{
  "head_dim": 128,
  "activation": "gelu",
  "norm_eps": 1e-05,
  "rope_base": 18900.0,
  "init_std_qkv": 0.0247,
  "init_std_down": 0.0,
  "optimizer": "muon_variant",
  "lr": 0.0128,
  "grad_clip": 2.0,
  "decay_fraction": 1.0,
  "doc_mask": true,
  "train_tokens": 676900000,
  "dataset": "wikipedia_en"
}
MLP neurons of a small language model. Each row is named by its layer, matrix (up: input weights; down: output weights) and neuron, and shows model dimensions 256-383. Each number is 128 + 32 x the weight over its row's rms, rounded and kept within 0 to 255.
Before each neuron's rows, "fires on" lists the tokens most often at its 100 highest values on Wikipedia text that the model never trained on. A number after a token or word is its count.

fires on: " part" 31, " age" 8, "re" 6, "NZ" 5, " GD" 4, "é" 4
L3.up199 [101 146 158 141 133 155 109 168 111 100 109 137 157 125 201 136 151 105 105 143  68  96 117 150 139 109  94  81  94 152  98 127 196 141 116 180 146  92 101 140 153 146 132  64 107 150 149 102 142 115  85 191 101 110  82 125 156  67  68 182  99 101 143 174 146 183 157 160 122  96 163 125  99  94 170 166  94  64 108 137  86 152 120  98 101  83 109 164 167 138  77  72 190 133 119 113 150 117 103 112 120 118 138 100 151 154 185 105 117 132 100  87  72 154 128 153 167 199 165  91 141 139 152 153 148  91 194 159]
L3.down199 [136  64 124  73 130  58 100  53 115  91 111  57 112  98 167 110 102 118 107 154 110 124 132  40 136 136 115  90  82 109 158 145 116  98 141 161 144 111 205 120 134  97 101 141 107 208 145  76 154  64 159 189  85 120 144 107 160  99  87  71 102 119 110 124 181 163 130 211 121  88 137 188 129 115 107  66 145 121 107  99 135 134 114 113 173 153 166 114 169  75 121 100  98 127  38 149 143 130 141 122 154 102 147  85 112 119 119 104 156  74 118 162 118 130 128  60 152 183  89 118 160 124 126 154 155 157 132  96]

fires on: "==" 33, "'" 7, "qu" 6, "b" 5, "pl" 4, "===" 4
L3.up967 [142 132 145 135 113 143  80 124 104 158  90 126 131 113 103 176 139 141 115 131 124 131  77 120 137 143 137 153 109 154 121 150 115  70  61 165  94 156 169 145 157 138 138 130 144 108 150 169 115  76 120  98 151  61 144 135 140 187 146 181 131  64 111 122 120 101 110 154 121 123 131  75 141 183 107 164  92 179 106 129 101 133 147 127 197 149 182 100 125 116 117  93 127 116 140 108 137 120 121 153  85 105 125  75 219 154 159 100  62  40  89 183 133 104 138 136  92 154 129 127 134 120  73 102 142 207  98  97]
L3.down967 [ 76 173 115 157  82 141 147 133 167  91 175 105 123 130 155  77 124 141 139 136 109 198 128 151 124 170  98  72 147 122  83 151 128 126  87 141 132 105 124 178 129  98 128 183 153 187 116 129  85 145 131 114 112 134 105 134 123 174 138 114  61  93 119 129 146 105 113  77 103 125 140 118 188 117 146 133 121 141 114 141 128 151 103 103 121 139 154  99 167 148 153 129 125 132  99 127  99 123 156 131 155  97 160 119 190 193 145 133 116 100 122  79 131 130 136 143  78 111  99 203 123 142 143 146 160 185 157 104]

fires on: " school" 25, " well" 16, " |" 14, " hotel" 8, " town" 7, " term" 4
L3.up128 [201 132 144 131 144 135 179  87  76 144  97 142  85 157 132 168  38  90 125 132 107 146 127 137 174 156 137 149 154 120 105 154 126 127 121 112 140 117 148 162  73 126 110 107 138 110  82  81  94  92  95 121  67 183  72 147 176 141 184 138 153 138 133 162 138 123 115 114 120  76 171 143 181 124 118  95 216 128 105 157 159  76 138 136 130 110 134 115 156 138 102 147 133 223 124 123 135 148 104 116 130  90 140 172 115 125 128 124 155 102 181 143 126 159 107 157  72 118 102 169 183 142 114 114 118  90  90 150]
L3.down128 [128  62 139  45 124 126 122  25 107 132 121 150  88  95 119 163 142 114 135 115 113 153 170 105 136  79  90  89 146 134 117 162 157 138 148 129  79 158 146 150 139  64 168  84  56 137 116 149  53 124 120 141  70 133 170 118  75 116 163 142 138 170 149 102  91  95 152 144 101 147  95 194  96 139 113 132  67  91 114 129 101 118 153 125 140 168 159 101  57 148  99 122 168 130 124 181  72 201 113 143 104  75 105 152 110 183 171 146 128 175  86 192 158 112 138 107 149 116  96 139 152  74 112 158 140 155 140 192]

fires on: "'" 25, "é" 7, "usk" 7, "ers" 4, "ent" 4, "au" 4
L3.up1430 [136  93 103 127 113 170 172 153 168 152 100  97 158 115 116 132 116 104 158 114 175 140  77 123 102 127 172 115 151 123 168 183  80 174  65 172 126 125 162  76 128  82 136 124 180  64  25 133 124  79 160 120 125 106 123  99 100 156 155 195  97 139 144 157 119 154 131  60 105  79 142 127 136 121 127  97 178  92 130 113  81 119 161 160 121 102 172 104 118 143 165 179 184 125  66 137 146 122 218 200 158 150 109 100 200  65 148 174 147 119 100 170 146 136 181 170  80 170 118 143 114  85  88 142 118  95 100 118]
L3.down1430 [ 80  87 226  88 140 120 172 129 136 144 125 116 110 116 114 180  80 104  91 138 208 130 116 122 160 150 115 127  56 153 145 120  99 162 118  62 133 165 141 133 109 123 167 191 158 137 136  82 115 125 111  90 160 103 107 152 108 120 140 112 107  76 147 110  70 131 144  86 208  95 131 123 143 122 130  87 196 150  85 138 107 146 167 154 134 175 102 121 117 148  96  79 142 180 167 113 149 125 108 118 129 114 183 144 156 129 128 154 113 119 172 135  57 153 190 136 134 143  93 129 109 147 152 190 103 170  93 170]

fires on: "-" 20, " of" 15, " all" 7, " females" 7, "===" 6, " |" 6
L3.up1358 [135 122 142 203 154 107 158 155 102  93 120 178 121  64 130  99  66 153 104 120 108 147  84  90 109  84 166 106 122 145  84 200  75  90 122 135 150 138 113 167  82 212 165 180 160 111 138 105  98 135 112 102 100 118 143 104 127  96 150 141 174  76 179 128 134 103 121 162  93 161  93 123 122  84  70 137 114 129  90 179 106 149 158 100 108 192 162 123 115 107 122 117 128 121 178  83 137  81 172 135 157 105 146  92 141  93  99 121 108 128 180 118 106 105 116 175 120 132 131 157 104  27 130 128 121 124 137 135]
L3.down1358 [120 103  96  77  59  99 203 122  86 152  99 137 164 161 115 119 146 114 106 184 128 131 116 113 152 145 149 197 114  62 162 133 179 142 137 121 174 153 133 144 181 144 103  61 137 153 101 165 189 168 121 153 161 187  85 141 114 153  41  84  74 154 113 142 159 131 113  96 126 171 158 134 146 136 119  96  94 146 138 120 110 118  99 192 175  63 123 118 146 135  98 166 108 178 102 141 107 150 110 137  91 103 149 121 138 112 119 141 104 170  37 123 156 136 129  81 107 136  76  98 170 163  45 124 120  53  89 113]

fires on: " " 65, " only" 5, " mainly" 4, "ac" 4
L3.up1307 [128 127 172 161 144 104 194 159  81 128 157 118 135 156 128 139 150 107 126 151 141 119 148  90 131 133  75  96  70 105 118 135 132 142 184  84 156 156 142 155 112  96 146 121  64  97 163 181 100 116 150 143 155  86 159 119 135 116 130 114 185 125 132 119 191  78 112 158 115 134  47 122 173 118 131 158  95  68 133 128 141  99 166 122 114 186 105 127 143 110 111 104 109 136 119  94 140  92 149 130  87 132 111 125  79 127 149 166 166 152 144 156 139  67 102 144 189 104 156 121 160 148 137 153 109 130 173 131]
L3.down1307 [ 83  93 218 153 126 155 131 139 135 158 126 118 122 108 145  82  72 128 128 140  83 122 186 178  95  94  59 131 136  92 127  77 122 181 198  67 161 165 146 183  83  81 139 132 120 122 184 150  81 152 158 110 219 115 106  97 142  79 159 177  87 153 131 150 134 124  99 138 125 104 139  87 120 144 111 135 120  83 118 120 162 104 124 125 137 157 115  94 143  89 147 101 140  71  50 134 116 106 164 111  56 146 142 143 132 118 121 127 162 117 126 120 188  77 156 113 109 121 164  94 139 118 119 160 164 143 185 109]

fires on: "6" 21, " 6" 9, "10" 7, " 10" 6, "th" 6, "ann" 5
L3.up628 [120 143 139 170  46 129 136 225 159  93  80 129 167 159  69 148  87 166 128 119 123 100  67 138 124  87 147  96 112 151 125 125 111 150 144 144  89 155 132 122  96 171 113 111 107 123 131  97 170 149  74 159 103 147 126 140 154 176 110 227 127 144  91  93 112 121 150 134 110 143 125  81 126 148 139 151 124 127 135  90 120 125  86 117 138 139 140  96  84 148 127 132  46  47 109 154 189 144 184 111 149 173 133  91  83 191  89  44 140  88 151 134 134  72 143  94  97 192 135 155  99 135  95 134 133 117  86 171]
L3.down628 [156 123  85 176 104 194  82  99 102 108 120 116  90 142  93 122 120 131 112  99  97 117  97 132 113  99 155  85 130 108 181 111 133  79 117 118 118 188  57  82 129 182 119  86  93 123 119 111 115 124 111 137 116  93   2 152 111 112  89 220  39  68 148 134 147 127 151  74 115 160 123 111 109 127  84 169 130 141 114  92 136 146 131 125 132 139 146 141 124 114 129 106  93 132  97 120 116 173 140  84 162 164 182 129  95 148  66 120  89 126 132 133 109 112 147 135 120 185 157 121 145 145 177 127  91 146 112 114]

fires on: " |" 91
L3.up1226 [158  92  95 114  72 146 147  73 100  80 191  97 144 109  96  98  96 132  66 124 156 102 120 132 114 169  95 189 114 183  82 156 125 133  62 124 104 108 151 133 142 110 114 173 104 142 119 111  98 117  95 157 115 134  86 117 121 136 141 116 201 169 127  97 154 173 121 132 131 137  94  79 177 108 144 114 128 166 114 145 134 129  93 163  94  88 188 141 168 145 165 148 140 157 104 120 163  79  97 142  93 110 191 132 150 122 134 133 143 147 159  58 188 160 177  88 138 170 106  82 168  90 122 124 148 104 138 147]
L3.down1226 [137 171 152 142 136 162 149 138 111  91  83 143 106 157 130  93 154  84 177 102 113  97 118  98 137 106 164 130 122 214 125 144 128  98  87  99  50 153 153  97 137 117 120 165 148  76 137 146 101  91 160  74  68 197 102 145 165 101 102 155 140 168 148 137 114 186 145 121 135 142 112 144 139 105 144 161 140 121 128 143  97 113 186 117  62 122  85 169 114 104 114  67 145  98 155 119  97 130 102  88 101 133 120 165 124 151 162 136  91 107 145 160 159 135 183 153 162  90 149 151 154  92 121 142  51 107 137 129]

fires on: "s" 26, "r" 11, "-" 8, " War" 8
L3.up64 [153 165 158 146 100 113  94 106 170  55  39  91 153 101 140 149 143 110 124 123 118 122 117 129 131 164 177 162  91  84 114 180 140 121 189 142 146 120  87 121 120 186 106 144 118 143 131  92 112 160 135 137  97 117 145 139 176 201 119 115  66 186 159 135 139 163 118  71 110 144 126 189 110 130 126 117 106 103 111 199 132 102 162 178 177 133 134 170 161 102 135  64 161 115 188  93 136 119 155 111 126 117 124  61 128 127 127  73 103 166 154  72 132  90 127 110 150 100 181 121 150 125 124 122 117 168 104 149]
L3.down64 [165 131 146 145 131 117 132  85 139 122 125 158 142 137 160 144 111 215  81 148 105 129 151 101 121 100 124 156 145 106 109 126  79  93 172 178 167 139  89 147 140 112 110 114  81  83 140 148 133 199 159 117  55  75  95 104 144 144 187 200 154 156  70 133 120 160 133 138 130 126  48 105  86 138 142 149 134 221 179 125  90 128  97 117  66 109 134 136 139 108 132  72 105 140 141  87 121 164 102 123 140 161  91 100 137  88 137 128  96 115 138 179  92 133 112 154  96 131 137 112  52 135 137  85  73 122 105 124]

fires on: "==" 14, " Museum" 13, " Institute" 9, "amics" 6, "ium" 4, "ue" 4
L3.up829 [ 91 127  94 120 134 128 126 120 105 140 189 119 161 195 140 147 170 183 145 129 174 160 134 127 174 141 121 156 162  81 130 141 121 129 159 123 137 142 203 122 144 125  45  93 158 182 111 137  92 115  63 134 102 158  78 175 153 152 109  90  67 100  98 110 139 182  90 128 109 159 166 127 136 132 206 131  89  91 121 123 126 144 134 133 120  80 149 152 146 166 167 117  99 116 128 121 149 126 117 122 100 129 146  99 134 135 181 109  74 121 166 136 110 124  94 152  80 131 169 149  84 147 149 133 167 128 153 201]
L3.down829 [174 152 132 101 167 104 122 108 117 101  84 181 178 154 140 123 119 134 125 105 103  59 108 103 142 193 110 116 112 153 134 128 148 185 153 139 166  37  97 111 133  66 174  86 158  98  68 156 179 121 160  97  91  94 186 157 129 127 141  97 110 121 138 121 127 132 177 129  48 121 116 132 125 162 123 128 181 164  82  75 146 104 163 146  96 146 154 131 110  70  92 126 208 124 132 159 111  78 152 122 137 134 155 166 124  48 107 163 188  98 103 159 116 114 113 117 164 165  64 107 101  83 151 128 133 184 127 141]

fires on: " |" 65, "==" 16, "===" 13, "====" 5
L3.up546 [ 90 154 136 185 106 131  96 122 109 147 132 143 127 111 121 146  81  92 106 149 110 136 180  92 144 135 171 149 148 224 197 173 161 112  98 132  80 138 175 156 114 114 122 147 145 120  79 145 147  93 132 110 106 107  73 108 138 125 147 140 168 122  97  87 130 100 148 135  79 135 114  99 129 174 165 124 143 124 188 159  81  85  79 139 109 113 100 117 175 148 104 112 171 128 166 114 142 119  65 155 103  63 123 136  79  86 123 172 110 149 118 132 112 138 131 159 129 129 197 126 140 115 142 128  53 101 125 132]
L3.down546 [ 85 149  69 116  67 125  65  82 137 146 114  99 131 143 163 185 116  80 174 139 110 174 129 170 150 180 144 158 153 102 132 105 113 131 126 159 118  81 127 121 131 138 148  98 140 154 109 159 114 143 144 116 139 127  73 169 103 159 128 143 140 184 152  72 111 111 173 148 124 106 119 188 108 136 137 168 136 145 148  88  96 164  76 160 119 190 155 122 145  86  92  81 135  77 108 130 154 160  58 196  98  52 174 113 103  94 107 132 111 122 128 123 219  91 165 113 111  60 108 108  49  83 193  95 116 111 106 114]

fires on: "," 25, "|---|---|---|---|---|---|" 9, " when" 7, " life" 6, " the" 6, " born" 5
L3.up1378 [129 180 150  49 119 170 101 111  96 157  89 133 114 141 175 146  81 118 134 122  84 124 126  79 100 152 129  96 143 109 120 199 176 132 141 152  51 123 138  48 134 123 128 115 159  98  97 148  63 130 174 162 171 111 115 125 135 133 138 120 201 152 149 144 144 105  72  99  44 151 122 187 161  67 122 140 142  93 136 128 131 132 130 135 132 153 119 176 164  85 144  94 140 119 194 138 152 124 107 136 167 170 115 136 134 140 147 210  85 123 138  80 128 140  66 100 127 155  89 127  47 134  96 170 153 200 144  18]
L3.down1378 [ 94 145 143 171 131 101 146 114  98 141 109 157 146  91  74  74 143 128 182 149 140 152 124 119 125 108 108 101 115 190 144 117 131 109 159 181 166  86 137 158  78 170 146 194 159 137 139 121 150 130 123 151 136 139  34 120 116 171 146 151 119 101 125 155 139 110 100 120 197 144 112 120 104 109 133 118 174 146 106 122  53 163  53 160  97 133 195  87 104 181  98 125 116 130 126  88 161  37 157 131 122  48  93  89 132 115 111  79 110  79 122 163 179  76 147 156  96 164 142  97 119 117 166  92  84 136 132 109]

fires on: "'" 19, " out" 13, " on" 11, " age" 10, " middle" 9
L3.up1124 [158 116 140 138 115 112 107 169 120 156 103 184 106 109  90 130 150 110 118 125 117  41 100 161 121 105  22 157 177  91 170 110 150 120 120 202 129 127 112 126 113 144 162 103  98  91 114 159 168  78 169 124  62 112 114 130  59  93 183 107 128 120 113 215 104  96  89 148 100 156  91 189  98 169 100 108 159 107  99 149 176 130 136 114 148 172 155  93 140 125 123 116 164 194 180 144 111 144 118 117 121 114 112 132 125 129 129 129 139 170 120 106 103 106 129 145 136 154 101 109 126 152 134 134 188 117  79 101]
L3.down1124 [128 176 117 151 171 111  97 110  90 139 113 171 148  72 151 186 102 180  62  74 130 105 144 117 142 124 167 136 174 166  47 127 165 133 189 140  86 146 126 134 131 127 200 170 141 129 181  96 101 150 119 191 124  82 142 155 123 123 150 125  96 106 131  94 121 133 151 127 157 146  84 162  81 113  68 151 152 112 129  92 103 130 138  86  70 118 183 125 106 168 111 101  85 145 122  98 136 134 147 129 181 117  98  66 166 159 166 145  85  87 113 101 113 170 152 111  98 150 151 139 142 104 133 160 149 126  97  84]

fires on: "M" 46, "m" 29, "alt" 4
L3.up1030 [166 116 195 135 139  86 157 122  98 102 111 130  74 108 134 174  38 161 172 162 153  92 128 169 152 136 129  87 111 156 101 133 125 134  71  87 202 155  77  67  86 132 121  61 170 106  83 166 159  99 147 135 123 130 145 103 132  69  52 126 140 147 123 139 147 102  93 159 123 101 182  96 121  54 111 135 176 120 151 152 162 171 145 111  77 127 157 174 122 132  62 173 185 126 139 119 137 140 136 102 139 113 100 120  80 133  85 116  29 129 118 122 114 185 170 151 119 112 104 167 147 128 140 106 117  65 103 140]
L3.down1030 [117 118 147 208 122  74 143 115 139  95  84 123  84 182  65 141 129 105  99 150 144 102 177  89 133  74 133 106 131 121 180 115 151 120 104 107 103 133 121 122 124 175  97  51 103  88 118  92  92 163 133 109 102 183 112 129 136  87  64 142 125 138 141 129  93 182 102 112 148 121 168  82 133 150 162 141  98 121 120 193 125 115 129 209 119 107 112 173 119 146  93 150 137 110 145 127 135 136 113  86  59  66 117 130 144 134 102  83 125 178 150 143 126  71 135 191 153 143 152 114 156 119 160 106  72  90 121 104]

fires on: "'s" 54, "é" 8, " were" 7, "aff" 6, "ast" 4
L3.up1407 [124 138 149 142  93 166 242 192 126 125 142 123 152 144 110 134  88 136 163 119 132 126 185 102 115 126 119 142 150 152 133 127 161 166 135 156 159  71 144 124 132 158  38 187 121 108  83 104 161 129  93 117 112 140 138 109 110 149 121  93  92 165 151 138 102 144 153 175 153 129  79 161 128 121 121 107 151 126 113 110 232 107 101  58 155 199 150 143 116 148 132 104 174  99 158 156 142 106 110 136 134 102 120 118 203 109 135 137 113 173  73 134 157 184  94 139 109 105  84 131 183 124 102 136 111 120 108 128]
L3.down1407 [116 146 125 181 132 159 136 201 124 115 177 106 125  57 101  72 125  92 148 133 141 116 117 151 135 129 187 152  91 169 126 122 147 177 110 122 157 141  84 144 130 202 127 113 105 108 117 163 112 140 125 131 112 168  81 110 108 114 143 121 103 119 131  23 126 106 139 164 140 124 115 160 175  72 139 126 122 125 159 113 236 108 162 167 138 134 128 149 156 101  85 127  94 166 131 139 114 116  71 115  82  64 115 139 147 153 159 116 172 113 189 129 119 105 126 137 145 144 120  72 147 119 125 145 131 130 110 109]

fires on: "-" 48, "'" 9, "á" 6, "th" 6, "an" 6, "é" 5
L3.up7 [147  92 116 189 200 151 128 244 127 131 169 169 195 164  94  85 118 138 104  97 171 132 132 147 134 187 142 153  98 138 157 110 135 150   0  71 118 105 141  97 179  81 166 138  70 106 143 161  84 114 111 136  95  98  84 106 121 111 139 141 128  79 148 100 103 133 105  83 160 101  77 141 146 153  99 171 139 116 138 149 169 120 172 115 107 122 144 126  75 118 113 155 106 159 127 145  90 102 146  82 168 121 163 149 145 167 159 119 178 105 112 120 164 129 122 131  82  90 146 175 118 104  98  95 163 124 122 149]
L3.down7 [110  86 147  89 104 142 162 108 179  81 143 109 118 104 129  86 141 155 154 165 145 130 130  70 152 166 116 135 113 171 143 165 183 126  66 144  82  94 133 158  67 151  80 126 155 120 101 110 106 119 133 182 115 127 153 170 198  94 138 132 169 107 127  80 114  92 178 133 148 110 179 138 108  57 113 147 184 197  94 129 112 128  96 124 129 147 148 164 200 113 147 161 165 127  49 137  85 130 124  80 133 124  54 145  79 203 146 110  47 168 165 109 123 105 117 137 121  78  48 179 132 150 128  79  75 187 128  94]

fires on: "'" 15, "h" 11, "-" 10, "al" 7, "ical" 4, " or" 4
L3.up50 [126 106 113 129 115 140  89 154  96 141 113 103 148 132 115  90 107 153 136  93 161 142 105 140  96 172 113 111 198  65  72 154 138 159 122 146 137 141 138 127 133 178 122  78 108 108 206 114 115  78 148 128 139  86 136 118 133 197 124 102  97 121 163 154 171 164 169 107 171 107 137  73  84 124 131  84 114 155 122  85 132 118 129 141  97 116 113 108 142 155  56  87 130 221 139 106 145  77 119 139 122 135 126  74 122 122 119 116 129 110 142 166 127  84 154  68 108 131  78  88 142  94 105 112 103 111  74 135]
L3.down50 [137 172 159 133 206 155  62 116 136 129 136 131  82 122 111 126  98 124 136 141 170 158 122 211 129 151  85 124  96 157 134 187 128 164 162 139 125 152 130  85 186 137 178 116 105 143 150  86 104 147 141 112 162 115  57  97 122 115 120 103 123 106 120 156 107 116 104 114 147 145 112 150 146 129 151 116 112 125 101  89 130  84 104 109  66 143 102 102  98 150 146 157 117  66  93  80 146 154 224 116 153 135 161 115 142 119 142  84 152 127  82 145 125 162 155 109  77  78 153  81  39 142 109  92 152 139  72 142]

fires on: " there" 19, " well" 10, " death" 6, " him" 5, " home" 5, " me" 5
L3.up528 [158 134 116 188 122 147 104  98 100 121 164 128 101  74  58 102  63 199  76  83  97 125 182  99 151  89 109 140 181 112 135 203 157 125 130  64 149 169 149 159 135  82 133 146 154  91 163 117 102 178 112 133  76 150  82 169 159 147 181  90 121  88  93 134 112 142 150 142 161 127 156 134  98  95 175 109 150  94 132 114 160 190 140 152 179  69 194 162 156 122  34 122 107 181 134  65 106 125 107  81  77 132 146 113  70 179 118 139 191  73 203 165 124 140 118 169 150 111 151 163 165 148 155 132 152 137 153 120]
L3.down528 [ 58 137 166 102 118 137 111 144 161 101 163 115 192 121 121 129 139 171  89 127 169  91 180 163 144 148 116 119 143 108 158 108  60 105  94 123 133 157 137 143 109  91  91 101 147 125 150 115 165 154 143 123 156 170 142 103  78 137 123 133 120 170 124 145 158 145 138 121 160 135 103 119 146 131  86 122  97 140 119 120 160 148 138  91  62 122 152 110 179 131 180  43 149  75  95 120 155 124  85 136  93 157  75 128 161  95  56 107  74 142 145 129 115 133 159 108 101 177 120  91 130  85 111 117 132 129 138 182]

fires on: "==" 23, " or" 12, " as" 6, " like" 6, " Like" 5
L3.up333 [ 55  68  93  95  80 115 121 119  65 195 132 112 122  93 127 136 147 113  94 172 190 150 111 142  98 163  60 215  70 135 119 101 175 138 144 167  77  95 126 110 158 223 139 100 139 142 113 178  80 111 144 110  82 133  99 122 106 121 155 118 116 131  53 175 149  92 104 112 205 125 138 142  98 198 127  79  91 137 118  90  98 183 156 143  67 156  77  95 165 146 194 166 164 154 129 135 163 129 164 130  78 169 130 105 141 129 202 188 119  92 118 132 130 151 144 148 122 195  93 102 196  97 168 125 157 124 132 126]
L3.down333 [159 168 177 131  56 101 108  95  96 154 137  83 155 165 107 162 169 181 110 174  60 132 150 106 150 118 169 122 116 145  63 142 129 124  99 152 113 126  88 156 144 139 137 155  87 166 186  76 203 154 192  87 216 133  42 127 102 120 116  97 155 153 114 135 182  98 100 118 144 100 119  53 133 102 101 129 120 105 105 199 129  90 164 116 132 112  87 119 149 129  88 195 167 171 188 154 127 205 147 110  98 173 158 124  94 107 110 105 101 131 104 133  88 131  95 113 143 201 125 165 149 107 128 128 118  55 105 121]

fires on: " those" 17, " later" 15, " place" 13, " two" 10, " |" 10
L3.up1147 [146 137 121 142  84 103 128 155 162 178 123 124 136 118 177  74 132 119 134 153 111 125 148 146 166 165  85 126 103 139 101 113 120 131  78 118 140 154 172 111 118 117  80 170 134  87 100 170 128  98 128  98 119  56 126 134 193 162 118 134 152 118  99 168 121  96  80 182 135  51  81 137 161 126 130 168  97 138 140 131 140 133 168  94  86  88  95  52 133  92 174 109  87 144 128 172 154 137 104 121  45 135  57 112 177 139 147 114 149 110 169 144 191 152 127 166 155  80 133  51 194 120 163 162 162 153 100  88]
L3.down1147 [181 198 117 158 156 173  72 146 159  99 162 141  92 123 160 135  92 132  86 100 142 169 194 172  80 117 109  87 122 195 149  44 119 148 102  89  68  89 124 187 125  94  50 110 107 107 143 100 146 194 104 135 125  92  88 121 166 105 139 189 151 151 130 127 154 111 156 130 137 138 108  92  74 137  60  77  77 103 147 164 167 147 184  60 148  83 163 143 162 167 165  68 120 112 167 129 125 110 154 106  95 115 117 154  83 101 143 181 140 132  87 115 159  87 190 190 128 163 118 143 143  97 102 155 151 173 185 117]

fires on: " two" 22, " little" 8, "a" 7, " found" 5, " Binomial" 4, "====" 4
L3.up1158 [ 99 146  93 143 153 122 118  89  61  53 151 179 168 166 113 164  70 170 165 160 130 129 122 142 136 114 117 109 150 123 116 143 103  93 164 173  73 119 155  91 102 131 174 117  91 125 117 134 116 138 118 114  93  94 134 100 109 114 128 151 138 115 167 115 125 159 144  95 133 105 104 144 154 123 105 136 130 159 133 139 159 124 166  84 102 100 137 132 159 108 164 125 129 129  56 117 130 101  86 146 107 158 146 128  58 129 156 206 153 169 140 183 120  96 147 120  78 133 170 180 108 169 139 143 161  89 138 110]
L3.down1158 [128 114  96 138  86  94 158 107 113 130 126  99 163  86 138 126  79 131 137  80 144 157 119  97 161 150 118 144 139 168  84  62  84 138 113 135 102 106 131  95 188 147 109 166 178 162 144 128  79 116 186 175 124 179   0 159  82 133 169  90  93 124  95 104 137 115 147 152 100 200 125 105  85 115 113 141 110 125  92 135 146 157 151 154 134 170 113 179 101 123  95 131 133 101 159  99  79 129 198 145 148 117 169  60 150  97 144  84 124 103  97 110 147 156 139 114 163 134  91  73 145 111 127  98 124 126 136 135]

fires on: "===" 17, " ‘" 11, "’" 8, " My" 7, "m" 5, "\"" 4
L3.up659 [148 123 131 163 139 161 126 167 185 116 157 132 105 182 120 118 148 149 181 137 185 135 129 141 108 150  92 173 102  67 139 111 170 159 124 121 177 162 162  81 106 107 107 124 124 149 111 182 153  66 169 168 168 191  99 131 195 110 150 117  74 124 148 147  79  82 166 173 100 159 103 114 140  65  85 129 100 140 137 116 115 186  93 137 123 126 134 118 146 113 126 209 155 128 175  94 132 146 136 155 153 143 118  73  99 101 121 104 127 108 110 139 133 171  98 134 181 123 129 163 175 165 139  96 123 174 143 147]
L3.down659 [155 115 167  87 133 156 104 105 109 112 170 128 112 117 117 104  96 152 120 147 109 114 109 108 108 123 104  91 141 165 141 109  54 128 111 157 161 109  79  66 186 161 121 104 149 155  88  81 105  90  84 105 143 129 139 141 109  95 116 144 117 109 150 146 134 158 126  85  90 162 134 211 117  52 140  83  93 127 129 144 135 159 123 128 182 120 144 152 187 105 206 125 177 138 104 125 154 115 131 139 123 150  95 114 142 144 145 101 147 133 119 108 118 155 104 172 108 185  86 108 167 192 115 125  98 105 144 123]

fires on: "'s" 19, "-" 13, " D" 10, "em" 7, "ic" 4, " |" 4
L3.up1256 [168 149 141 163 138  95 176 132 144 157 184 161 143 142 146 165 104  84 204  91 118 119 175 139 101 118 153 121 163 125  92 157 149 116 118 134 114 125 181  97 139 151 136 209 112 132 107 142  92 139  77 139 130 101 103 105 148 104 141 152 170 143 115  97 103  98 131  69 149 150 132 113 109  91  93  83 122 125  95 163 139 148 117 149 131 116 151 109 128  98 139 160 109 129 133 147 163 115 139 143 128 105 131 110 128 140  94 163 138  81 167 139  56 130 198 116 114  92  89 105  42 146 165  74 142 149  82 156]
L3.down1256 [ 68 120  87 103 101 140 112 106 107  96 126  86 156  77 110  99  96 135   9 145 153 140 114 125 119 123  71 134  88 115 149 107 139 164 139 149  99 109  99 189 134 135 128 145 143  72 191 123 190 127 189  97 126 181 119 135 113 137 101 123  83 110 106 130 126 140 135 172 108 108 128 142 149 144 172 146 140 152 133  92  99 118 156  61 132 163 116 153 101 129 177 138  95  80 105 144  91 130 128 174 177 133 131 124 178 136 130  79 146 123 122 114 120 106  84 141 129 174 151 100 232 136 109 147 114 116 110 100]

fires on: " for" 21, " on" 19, "'" 7, " On" 4, " New" 4
L3.up585 [ 90 109 140 166 168 136 122 150 169 128  81 130 104 122 158 159 178  87 122 188  83 156 133 114 169 104 106 127 174 127 142 161 136 150 112 132 154 132 151 144 187  82 159 169 157 175 140 129 181 135  62 176 130  89 115  77 114  91 127  83 142  73 112 124  99 106 180 122 138 119 154 151 171 149 141  75 111  80 134 169 108 183  63 130 127 116  81 105 149 122 125 125 177 173 144 194 133 179  99 171 152 140 135 118 152 169  96  75 100 120 169 161 109 132 132 140 159 141 119  84 133 111  96 129 115  78 119  70]
L3.down585 [ 93 127 155 143 132 146 115 129 131 146 137 152 114 110 157 128  94 138 159 143 102 118  88 113 143 101 145 133 106 154 155 118 131 147 150 130 158 145 125 100  74 146 112 167 118 173 158 166 131 101  59 114  99 172 154 150  75 107 167  52 102 163 109 135  83  97 108 133 103 157 146 103 108 176  85 140  78  86 156 173 118 135 109 144 113 115 111 109 202 147 126 126 155 121 154 140 130 146  81 174 188 133  99 179 135 157 119  93 114 154 120 149 131 120 136 131 102  95 140  90  93  44 177 153 163  92 112 135]

fires on: " well" 33, "ly" 9, "ely" 7, " most" 7, "ically" 5, " newly" 4
L3.up991 [148 180 155 134 110  56 133 141 129 177 152 146 131  88 117 155 102 100 113 115 130 156 127  55 127  82 114  90  87 119 150 152 136 174 114  87 150  64 171 151 190  98 129  96 119 159 134  96  98 101 103  64  88 127 140 138 215 110 109 139 135 156 149 137 106 131  95 123 133 108 127 110  96 116  89 111 104 109 108 136 142 135 131 140 124 124 142 136 153 118 136 192 180 154 161 199 118  68 172 129 139 129  99  77  92 121 133 127  95 115 107 129 177 113 102 119 136 142  77 173  99  89 161 134 202 147 134 119]
L3.down991 [ 86 101 111 160 182 128 131  79 149 135 143  80  76 120 140 164 182 134 114 127 112 182 118 161  97 134  84  99 126 157 120 112 125 154 134  92  92 118 167 106 119 113 121  92 135 131 156 163 140 149 118  99 100 120 139 136 124 155 120 140 135  85  50 111 118 146 123 112  49 128  89 165 122 140 139 119 143 146 160 134 177 130 123  78  97 107 182  93 109 127 191 123 175 153 164 127 111 107 170 193 161  57  70 100 173 136 175  95 144 107  60 148 146 188 124 192 141 123  73 177  84 112 127 190 116 189 185 126]